Part of a small language model's weights.
Size: 12 layers, 14 heads of 64, MLP 1536 SwiGLU, vocabulary 12477, 71.1M parameters.
Architecture: RMSNorm before each block, rotary positions, no biases in attention or MLP, untied embeddings.
Training: a variant of Adam for these matrices, 1078M tokens, 8225 steps.
MLP neurons of a small language model. Each row is named by its layer, matrix (gate and up: input weights) and neuron, and shows model dimensions 224-319. Each number is 200 + 20 x the weight over its row's rms, rounded and kept within 0 to 999. A neuron's up and down rows have the sign that makes its largest values positive.
A block is one neuron, or neurons of one layer that tend to fire together. Before each block is what it responds to, as a language model described it from the Wikipedia text at the highest values.

Description: Final digits of quantities
L7.gate177,160,217,181,192,197,180,194,214,196,169,182,196,192,187,221,195,227,202,186,176,186,184,240,213,216,174,164,200,192,208,226,212,221,225,196,242,197,176,229,211,201,200,230,198,154,207,203,209,180,221,217,211,202,191,224,215,200,220,201,174,170,180,240,217,203,175,188,204,200,233,200,217,226,176,175,210,183,157,143,242,196,201,244,198,197,208,226,179,208,207,226,210,222,195,187,188
L7.up177,184,209,201,189,171,207,207,233,212,240,210,191,199,217,200,211,221,217,185,207,206,190,190,191,197,204,186,216,229,203,232,192,203,204,218,185,190,161,224,191,216,194,209,210,182,222,186,210,217,192,219,229,210,175,177,193,198,212,210,201,198,178,223,202,191,194,159,189,220,225,194,205,236,178,231,181,191,174,188,201,193,198,179,193,218,217,177,184,200,167,234,206,186,174,213,208
L7.gate748,207,206,202,238,199,246,198,227,188,201,188,203,200,177,229,192,207,183,207,197,198,213,215,218,250,220,207,231,216,180,204,204,179,205,186,206,194,208,217,229,210,192,251,219,180,214,249,176,208,222,193,213,196,209,202,197,192,226,206,205,197,250,231,193,221,171,191,180,170,206,180,175,225,201,239,218,171,247,200,186,201,210,215,221,194,230,189,179,176,213,192,186,224,174,207,189
L7.up748,188,195,226,221,192,210,179,204,198,197,197,186,182,200,222,204,170,200,200,189,212,204,183,161,191,205,189,205,172,199,184,211,166,205,159,222,220,205,246,178,203,178,197,219,202,253,239,184,186,201,198,179,209,182,200,214,217,217,231,187,189,224,222,209,206,171,209,169,213,204,141,185,175,193,235,222,195,210,248,172,182,192,176,219,176,187,193,204,195,182,217,202,195,157,222,215
L7.gate924,208,236,226,228,188,219,194,193,173,194,215,171,167,197,198,198,215,229,214,183,197,217,224,237,203,222,192,201,207,208,188,217,195,202,188,207,228,218,211,192,194,200,216,205,196,235,180,194,197,215,235,221,182,229,199,186,195,221,257,205,213,180,215,185,212,216,197,224,199,204,227,180,202,223,198,174,176,220,201,208,190,234,213,187,203,235,207,199,204,193,207,222,196,186,227,198
L7.up924,198,223,228,203,219,198,212,207,166,179,187,181,210,200,199,218,143,203,232,187,191,218,225,209,171,197,198,225,175,221,199,207,208,187,183,215,187,199,224,191,225,188,202,221,208,214,207,230,187,220,232,195,192,223,202,151,204,227,181,161,220,172,190,170,213,185,200,207,232,207,214,224,224,212,178,183,199,228,165,237,217,190,214,234,168,217,210,197,173,159,230,218,187,187,237,180
L7.gate1449,200,207,198,214,191,204,184,194,166,173,223,199,173,216,226,185,238,203,191,219,185,217,195,221,190,193,202,188,184,233,232,164,180,188,233,207,219,193,238,201,215,194,216,197,222,204,179,181,199,185,211,232,236,211,224,195,212,242,207,181,177,201,189,206,180,171,209,195,210,218,205,195,201,202,184,220,190,214,155,177,207,180,235,219,200,211,238,197,173,175,248,220,195,174,217,228
L7.up1449,244,233,201,217,172,209,175,201,196,206,197,206,198,190,217,199,222,227,228,170,167,207,228,200,174,202,216,168,210,228,184,220,171,222,201,186,185,201,227,184,210,194,202,180,184,226,212,195,175,190,208,228,217,210,184,183,208,214,170,212,203,203,183,193,190,166,176,202,161,199,175,212,194,207,180,199,192,235,169,213,209,184,210,201,191,185,217,204,168,198,174,196,216,224,183,204

Description: Zeros in statistics tables
L5.gate327,214,235,187,217,178,213,178,203,210,193,224,193,152,177,186,213,201,201,162,182,211,224,192,235,202,179,191,222,202,193,191,174,200,195,189,228,204,204,178,201,217,191,215,211,225,210,167,190,200,224,196,190,190,204,199,203,237,224,222,173,181,194,194,200,186,213,172,192,218,186,207,157,184,201,232,201,187,217,183,192,214,188,252,197,183,158,190,197,201,218,195,168,188,196,177,212
L5.up327,222,211,225,189,170,193,210,216,194,141,184,165,197,160,177,177,256,202,230,189,227,203,194,197,223,191,180,197,208,194,199,211,163,195,181,194,229,172,174,197,210,207,215,197,178,211,197,201,166,197,244,191,166,235,195,171,204,231,214,191,179,205,249,200,176,204,184,196,193,189,216,188,200,193,199,158,217,215,227,173,170,193,220,193,209,210,198,195,221,231,224,218,203,187,196,190
L5.gate482,225,190,174,178,189,236,190,199,243,115,200,194,197,194,232,192,228,199,208,188,197,231,215,170,216,205,197,205,211,219,236,189,192,217,169,223,210,179,176,212,210,217,191,172,202,198,206,200,218,192,189,232,207,214,192,172,174,187,209,177,186,211,222,179,229,206,166,186,206,171,204,174,170,228,196,172,219,221,221,189,194,188,229,207,240,181,215,216,195,221,256,202,203,190,205,202
L5.up482,169,200,201,192,196,194,185,221,207,177,175,190,201,210,226,172,174,213,199,210,210,192,208,233,208,174,243,170,219,181,190,186,164,180,190,199,210,179,205,181,229,212,233,176,189,153,179,207,198,215,235,205,214,227,212,190,180,199,191,223,176,195,231,196,217,224,203,191,184,229,196,206,209,183,203,211,215,157,177,227,219,180,209,200,212,180,173,181,220,201,184,222,211,218,199,208
L5.gate687,211,213,184,239,162,178,206,199,206,183,234,190,201,223,214,175,191,205,198,208,196,196,209,180,195,201,188,207,196,221,205,166,208,193,206,237,232,217,197,191,187,221,228,230,203,199,179,205,220,225,191,217,225,242,177,218,190,189,243,183,187,187,199,200,194,202,243,196,220,193,170,200,146,184,206,172,177,213,168,196,194,204,213,198,174,204,235,173,209,216,209,206,178,193,225,213
L5.up687,211,225,188,237,204,203,215,165,232,184,224,171,190,167,173,200,175,189,213,190,163,195,194,200,190,195,172,209,241,216,210,218,189,239,196,195,202,175,212,196,182,209,232,196,187,207,223,204,231,216,208,190,215,194,209,188,225,192,222,190,189,205,182,237,232,160,181,214,216,201,228,170,232,208,206,210,193,214,219,229,183,195,174,165,207,225,174,203,196,208,215,186,228,198,221,206
L5.gate887,211,213,196,195,175,206,229,189,208,198,237,184,184,175,228,188,234,194,166,210,231,220,211,200,231,196,182,209,218,202,190,207,194,212,186,194,219,198,198,201,212,206,223,216,199,214,198,206,244,221,204,193,196,201,175,217,194,192,213,169,185,190,199,213,236,193,209,244,203,219,184,212,173,193,169,190,181,206,166,234,185,213,188,207,205,236,218,160,212,200,235,203,198,186,174,207
L5.up887,176,172,203,201,204,184,215,173,184,225,201,193,183,182,192,203,220,190,194,153,193,204,200,183,217,191,204,216,205,182,211,212,194,202,184,178,209,218,181,172,207,190,152,181,213,190,168,202,198,197,221,210,207,204,227,224,213,202,167,216,200,206,184,226,209,206,200,227,203,174,191,211,204,207,197,170,206,197,195,194,238,168,165,225,184,206,189,155,185,177,198,221,195,220,203,223
L5.gate914,220,191,209,182,189,219,214,216,197,180,203,205,186,186,184,179,241,198,228,184,200,210,191,207,191,211,189,194,241,194,208,206,208,189,188,203,181,201,180,184,181,185,210,162,193,214,215,190,195,188,236,197,184,188,198,197,177,184,192,179,200,192,175,219,160,192,186,182,212,217,223,186,194,160,203,208,204,205,247,195,185,197,209,187,237,188,219,206,189,215,216,216,201,217,171,204
L5.up914,205,168,193,205,203,196,190,205,201,205,192,185,254,197,186,171,189,212,200,205,174,199,196,195,194,210,172,219,192,176,216,167,201,211,206,207,211,186,227,203,200,193,181,218,202,210,205,247,215,233,189,225,213,213,224,213,195,197,231,228,239,228,171,186,241,201,195,201,210,222,207,207,222,231,254,188,186,184,212,171,221,193,219,169,209,209,202,216,214,191,220,208,210,204,217,202
L5.gate1187,171,177,206,216,176,210,160,218,229,148,204,212,150,195,239,172,213,183,210,206,218,170,209,197,209,207,195,235,177,169,220,208,204,225,197,201,201,172,198,217,222,222,189,220,202,217,204,183,210,181,175,202,204,233,237,223,212,210,180,221,214,200,239,208,164,182,219,162,226,212,185,207,197,214,190,200,198,206,191,175,181,202,173,196,201,202,199,183,255,186,184,208,192,183,193,171
L5.up1187,214,245,219,225,195,185,198,163,190,206,193,192,234,222,196,190,167,215,179,197,208,244,185,196,211,197,221,203,214,200,186,175,178,238,207,202,206,176,199,177,209,235,180,236,211,155,209,197,217,201,224,208,176,183,191,208,232,192,161,161,225,176,183,176,200,200,210,209,191,207,185,231,198,198,234,179,190,181,202,210,197,194,184,210,193,192,224,176,193,192,148,211,181,172,180,179
L5.gate1322,183,198,230,170,201,221,208,201,224,168,220,197,177,197,226,148,185,198,189,192,189,252,156,227,197,175,187,203,204,223,196,169,207,191,177,222,185,209,166,188,176,206,198,192,234,204,199,195,186,171,204,185,201,214,213,212,230,166,185,195,202,197,176,213,200,190,198,234,210,162,187,202,222,212,186,208,172,194,150,221,213,234,214,195,238,233,165,201,240,237,220,192,206,167,176,198
L5.up1322,221,203,191,171,213,202,205,219,196,190,229,194,202,185,193,210,198,185,181,203,210,215,231,191,185,185,204,203,196,172,165,163,180,203,204,210,198,219,172,168,199,213,216,204,189,223,144,225,215,194,191,199,193,196,189,196,170,162,215,231,211,210,184,249,175,170,189,189,198,233,208,184,208,202,241,220,205,197,210,188,194,184,219,199,193,254,184,223,208,209,217,215,185,208,182,132
L5.gate1381,196,205,208,211,190,220,198,196,196,212,196,228,200,186,213,173,236,203,172,201,216,174,197,212,208,194,219,164,200,197,177,186,217,179,152,195,199,182,169,193,215,220,179,192,213,182,184,223,218,191,160,216,171,202,219,212,217,239,201,202,202,214,191,241,206,232,228,255,236,189,232,187,219,185,208,234,185,189,166,204,206,185,196,196,191,210,194,203,205,220,228,228,199,212,177,176
L5.up1381,217,204,180,197,171,180,204,195,212,121,220,218,213,233,192,180,185,204,199,190,222,226,180,195,217,189,215,181,199,195,235,193,183,220,233,199,223,174,203,195,182,188,217,184,170,181,191,190,197,226,174,208,189,192,200,224,212,239,182,220,180,156,173,161,149,188,191,179,216,168,181,229,209,215,234,192,196,199,169,213,198,196,189,182,263,220,208,163,195,229,174,182,172,194,189,187

Description: Late stats-table separators
L7.gate18,189,168,195,213,228,231,190,225,214,191,219,236,226,227,216,222,171,227,227,206,226,228,198,183,235,188,185,195,182,228,207,225,170,207,186,182,191,194,228,206,222,215,221,155,215,241,217,181,222,200,162,199,208,231,216,207,156,184,254,209,194,209,182,220,200,178,182,227,213,210,208,171,216,221,223,195,175,200,210,186,168,208,188,177,205,177,210,198,238,196,218,208,199,167,217,212
L7.up18,223,195,220,208,172,176,204,174,179,179,185,205,171,212,211,173,192,237,162,181,171,203,206,216,203,183,189,221,197,165,247,205,212,197,187,239,192,203,177,195,177,194,182,235,201,183,217,182,203,195,196,223,243,208,162,206,207,214,203,176,240,226,234,238,207,156,190,197,192,229,220,213,196,193,183,182,178,160,195,214,245,189,172,176,210,242,170,210,219,195,220,213,207,220,190,180
L7.gate463,227,191,205,221,232,204,201,180,208,235,210,219,223,171,216,201,188,216,206,181,203,218,179,184,195,189,219,187,211,231,173,184,161,202,233,210,204,174,204,226,201,216,196,202,196,217,199,218,189,206,178,220,244,190,188,216,203,200,215,214,192,228,166,194,206,207,208,214,178,209,218,192,227,208,191,210,188,224,225,222,160,190,180,204,257,185,184,188,214,233,205,209,219,181,182,204
L7.up463,200,219,202,192,195,178,198,196,184,192,185,179,205,206,199,191,224,183,208,203,244,191,214,225,194,190,209,187,239,201,188,167,181,180,198,214,168,172,175,206,180,201,232,218,183,221,199,166,185,224,180,209,181,189,212,172,201,203,233,203,227,193,199,206,210,218,203,199,213,177,191,228,212,220,180,203,198,186,206,207,215,188,207,192,197,192,160,191,178,213,193,203,192,246,213,185
L7.gate515,224,178,210,217,183,184,209,181,195,198,196,202,201,232,181,180,177,226,200,165,176,192,208,211,218,205,203,192,200,195,199,211,228,242,180,232,186,217,199,225,184,203,188,177,222,230,177,210,189,180,175,213,177,169,174,197,180,179,199,187,195,220,207,175,186,197,241,185,204,184,197,224,201,218,212,224,182,205,206,216,203,170,206,195,242,196,187,215,214,188,166,207,189,201,205,197
L7.up515,184,230,224,228,182,223,187,187,192,214,208,218,185,190,196,193,200,188,171,198,212,225,217,219,185,197,194,203,184,213,205,219,203,197,222,189,177,158,209,209,202,184,183,220,195,213,209,218,247,206,203,213,181,228,158,216,239,187,174,203,222,183,196,224,217,165,206,211,198,180,196,208,199,200,240,209,182,196,188,186,188,204,253,209,230,163,148,177,182,211,184,232,194,209,200,207
L7.gate584,201,194,204,223,247,174,197,237,239,226,194,218,178,209,221,224,213,207,183,216,227,193,202,227,210,166,200,187,198,246,210,208,230,162,228,266,215,224,195,218,183,152,218,201,222,198,197,197,199,201,182,243,203,180,208,160,203,218,202,207,203,195,226,190,186,178,210,197,246,180,214,219,197,191,165,182,174,224,191,200,168,177,205,200,192,220,176,218,215,205,203,201,176,190,196,172
L7.up584,187,193,191,225,168,223,187,180,195,223,204,176,193,239,230,198,231,222,200,191,220,201,187,195,176,198,191,222,164,180,241,201,226,217,171,198,172,202,197,188,193,187,197,193,229,234,186,194,221,162,178,193,216,183,194,198,206,167,188,174,146,224,174,214,195,195,212,206,228,210,168,232,160,184,216,214,226,228,206,180,212,199,216,148,230,188,209,210,192,205,206,205,210,236,212,218

Description: Zero cells in tables
L6.gate130,156,201,213,210,176,180,184,174,187,186,227,187,200,185,190,204,186,192,199,190,224,225,179,209,214,220,197,155,222,207,211,172,205,196,157,204,192,148,150,211,209,214,198,202,197,206,151,168,205,206,192,208,232,243,179,197,201,196,234,219,173,200,204,177,173,169,243,218,214,194,229,228,220,220,229,212,183,230,210,176,182,205,181,182,202,196,222,179,241,207,241,207,212,210,178,230
L6.up130,204,192,207,182,171,175,259,210,220,168,240,232,224,188,211,172,207,191,207,204,226,174,197,193,235,194,192,196,241,210,184,198,215,212,144,183,181,187,164,215,200,201,224,241,178,204,162,195,221,219,210,215,219,207,203,198,203,216,220,247,192,196,195,188,213,164,242,188,210,188,196,215,208,205,199,203,199,207,202,180,157,213,177,189,198,245,202,196,236,200,249,181,206,204,207,212
L6.gate1214,189,223,200,221,201,192,210,176,208,167,196,235,218,213,227,217,258,216,221,206,191,207,187,226,213,190,160,185,212,246,182,216,188,184,203,202,166,191,193,181,196,189,222,199,206,204,196,167,181,194,216,220,188,183,189,174,226,219,182,164,207,161,192,214,175,203,206,221,183,169,206,204,242,173,205,237,177,232,193,195,224,170,211,204,209,247,185,190,192,199,211,173,214,177,206,194
L6.up1214,231,197,198,183,190,223,222,203,165,201,164,210,194,223,236,224,202,222,212,211,197,238,194,208,205,217,194,179,188,199,170,198,212,215,207,208,183,209,218,165,199,213,188,194,228,192,201,223,202,201,224,194,229,198,203,217,168,239,211,223,164,185,172,192,164,238,224,210,161,211,193,216,236,174,197,226,203,216,199,236,235,215,175,206,183,204,208,191,182,187,234,165,220,181,184,178

Description: Numeral endings; township words
L5.gate13,221,205,191,204,216,225,199,211,171,210,225,234,180,222,205,212,222,224,195,212,202,173,216,201,159,186,186,226,231,190,207,202,146,215,174,193,183,210,233,228,207,201,173,172,244,211,205,221,197,198,203,227,215,164,189,232,197,240,152,201,186,170,192,204,208,157,194,217,210,209,191,195,193,219,200,197,156,199,212,220,224,205,174,202,227,218,189,194,198,204,205,188,215,173,209,206
L5.up13,218,200,176,202,185,219,163,182,190,226,210,196,208,243,207,200,200,220,216,224,213,170,211,203,169,206,189,212,231,167,181,198,198,187,202,190,236,203,220,207,228,207,190,171,230,207,180,198,188,203,223,224,211,187,192,218,239,217,210,195,210,168,204,172,210,186,175,248,215,167,182,231,196,200,161,196,204,197,249,196,229,213,147,199,193,194,186,208,179,241,217,212,205,214,193,189
L5.gate34,197,230,211,220,224,220,174,195,216,210,219,203,213,205,167,195,153,188,208,222,210,244,204,226,197,213,177,214,211,230,214,191,202,195,211,212,201,204,197,235,198,212,205,168,226,203,232,181,172,174,198,206,172,209,189,204,256,214,206,220,187,176,230,189,227,184,213,209,216,181,188,239,175,161,199,229,201,202,181,204,171,208,221,201,200,188,221,189,199,176,219,194,204,166,218,181
L5.up34,160,216,196,219,208,157,179,168,211,242,213,203,204,228,160,179,202,210,169,200,209,171,212,214,223,190,202,210,171,226,238,199,215,213,250,182,202,199,204,157,221,201,191,189,195,194,228,205,182,154,169,228,214,152,243,200,201,190,205,211,207,195,203,228,207,198,200,218,209,193,206,207,214,172,211,228,167,199,160,188,226,206,191,211,197,220,217,178,183,194,188,206,225,195,210,217
L5.gate134,193,171,218,230,270,215,208,230,234,161,214,225,196,186,217,210,250,217,218,178,215,208,221,202,228,207,213,203,204,200,189,187,189,211,232,224,248,197,217,195,175,218,197,201,182,169,177,219,209,169,205,201,210,169,206,216,210,189,171,189,177,206,208,177,200,194,190,208,185,219,221,216,214,213,221,217,203,184,188,217,177,193,200,176,208,211,191,205,217,183,173,197,263,183,214,217
L5.up134,210,203,212,245,214,188,170,198,198,169,242,197,222,202,180,200,222,226,199,202,216,189,211,208,211,224,186,226,199,199,200,198,171,200,198,204,237,162,204,228,197,211,231,247,201,203,193,157,167,173,219,200,231,178,206,192,195,209,224,195,201,218,221,191,183,197,216,178,201,212,193,205,193,224,176,194,198,193,223,191,189,178,208,217,218,226,178,215,186,216,228,205,203,188,202,199
L5.gate268,202,200,186,219,167,238,171,218,193,216,207,191,232,210,176,165,206,211,181,201,226,192,198,199,214,215,188,208,207,189,231,227,212,237,192,190,179,172,210,215,237,194,225,168,206,202,181,180,230,194,218,209,167,198,217,169,208,177,195,184,226,214,198,198,186,187,219,181,218,264,189,197,168,214,160,193,176,184,194,178,191,187,200,195,229,209,215,197,184,194,196,183,189,185,203,196
L5.up268,207,208,194,217,183,189,182,179,189,191,186,200,221,192,166,208,162,204,196,187,206,175,197,219,209,189,203,207,216,243,188,221,217,196,204,200,219,198,206,239,173,244,196,210,202,196,229,187,228,200,160,219,216,204,190,225,236,216,192,211,201,220,194,205,209,179,180,173,219,227,202,222,223,201,200,187,175,215,217,220,200,220,195,175,182,198,153,221,188,179,171,206,207,212,204,203
L5.gate397,195,149,211,196,211,170,175,225,169,237,222,241,208,242,176,168,206,188,208,183,237,174,182,247,195,223,207,200,185,223,213,206,167,198,211,217,169,163,174,237,241,188,196,205,191,191,225,195,200,224,226,213,189,191,208,183,206,218,197,216,194,192,177,207,214,224,174,198,237,217,183,252,197,159,198,230,191,183,226,169,231,176,227,208,240,196,179,184,189,188,175,212,209,194,207,188
L5.up397,180,240,232,147,170,172,185,191,195,181,204,191,214,196,207,150,242,237,225,188,176,204,178,161,182,196,197,176,197,195,184,205,209,209,250,183,234,171,202,206,203,194,209,192,204,172,224,225,188,202,188,193,179,164,181,164,177,239,189,180,190,209,170,164,207,189,190,176,194,189,200,212,184,208,196,218,193,205,196,195,178,200,217,193,238,228,228,209,198,228,227,211,230,166,198,201
L5.gate421,210,224,230,217,228,226,173,211,184,217,211,192,223,211,203,215,194,173,228,201,156,250,210,213,249,210,188,215,166,237,214,201,202,203,200,251,221,196,226,254,216,190,238,181,210,239,226,174,198,178,228,200,183,203,195,200,189,237,190,182,152,191,198,211,206,159,196,239,235,211,201,173,220,228,196,213,183,186,170,227,193,204,211,192,201,212,215,190,213,175,213,192,183,181,219,218
L5.up421,167,253,196,247,192,200,198,175,209,194,236,213,194,181,195,165,184,188,197,178,196,216,231,213,246,204,154,213,174,233,224,207,206,196,235,204,216,199,227,211,205,220,208,179,215,190,226,193,175,196,214,209,177,217,196,187,180,222,188,191,203,179,165,227,186,177,221,205,195,221,222,188,217,195,199,170,203,179,199,164,195,216,188,206,208,224,207,196,201,178,184,184,170,208,219,197
L5.gate425,213,221,213,171,154,179,200,197,153,225,180,190,231,181,195,206,198,170,154,175,201,196,206,231,225,206,173,197,155,217,193,194,218,225,210,217,215,210,196,222,200,202,239,199,184,226,194,203,207,173,203,171,191,212,205,205,157,187,195,216,182,220,197,208,179,189,210,215,194,228,221,206,192,194,186,179,214,184,196,202,199,195,219,195,196,196,191,207,191,174,205,197,198,222,203,190
L5.up425,188,186,178,214,207,195,185,219,231,204,195,184,228,219,186,209,190,160,178,186,177,216,184,196,175,225,197,210,172,195,214,218,229,214,238,225,148,163,226,208,225,230,205,189,182,209,216,187,228,194,181,201,200,235,185,208,192,189,199,189,196,157,167,193,201,191,197,212,193,196,193,228,225,202,178,183,187,234,188,188,192,181,214,204,241,153,188,217,205,208,199,194,223,195,229,190
L5.gate814,235,225,204,202,200,196,204,224,169,208,218,232,206,174,187,224,178,207,213,198,193,192,202,209,206,189,212,184,213,231,255,194,186,196,162,217,218,216,184,226,186,190,215,216,204,202,175,199,153,191,227,203,234,184,207,197,188,230,152,174,195,216,204,235,208,176,254,221,230,195,209,199,180,186,185,183,197,184,174,212,171,178,225,211,223,232,205,212,186,197,198,192,233,179,191,204
L5.up814,190,247,206,206,195,223,190,191,228,199,162,201,194,230,184,207,169,180,168,205,198,172,225,200,218,187,183,207,186,180,183,202,200,193,230,216,180,197,214,202,187,208,218,210,166,225,219,209,201,190,214,188,204,222,192,200,207,197,216,180,193,173,195,183,202,200,159,222,180,191,159,174,198,191,208,189,207,192,168,217,227,220,187,223,195,207,219,205,194,191,163,173,182,202,189,206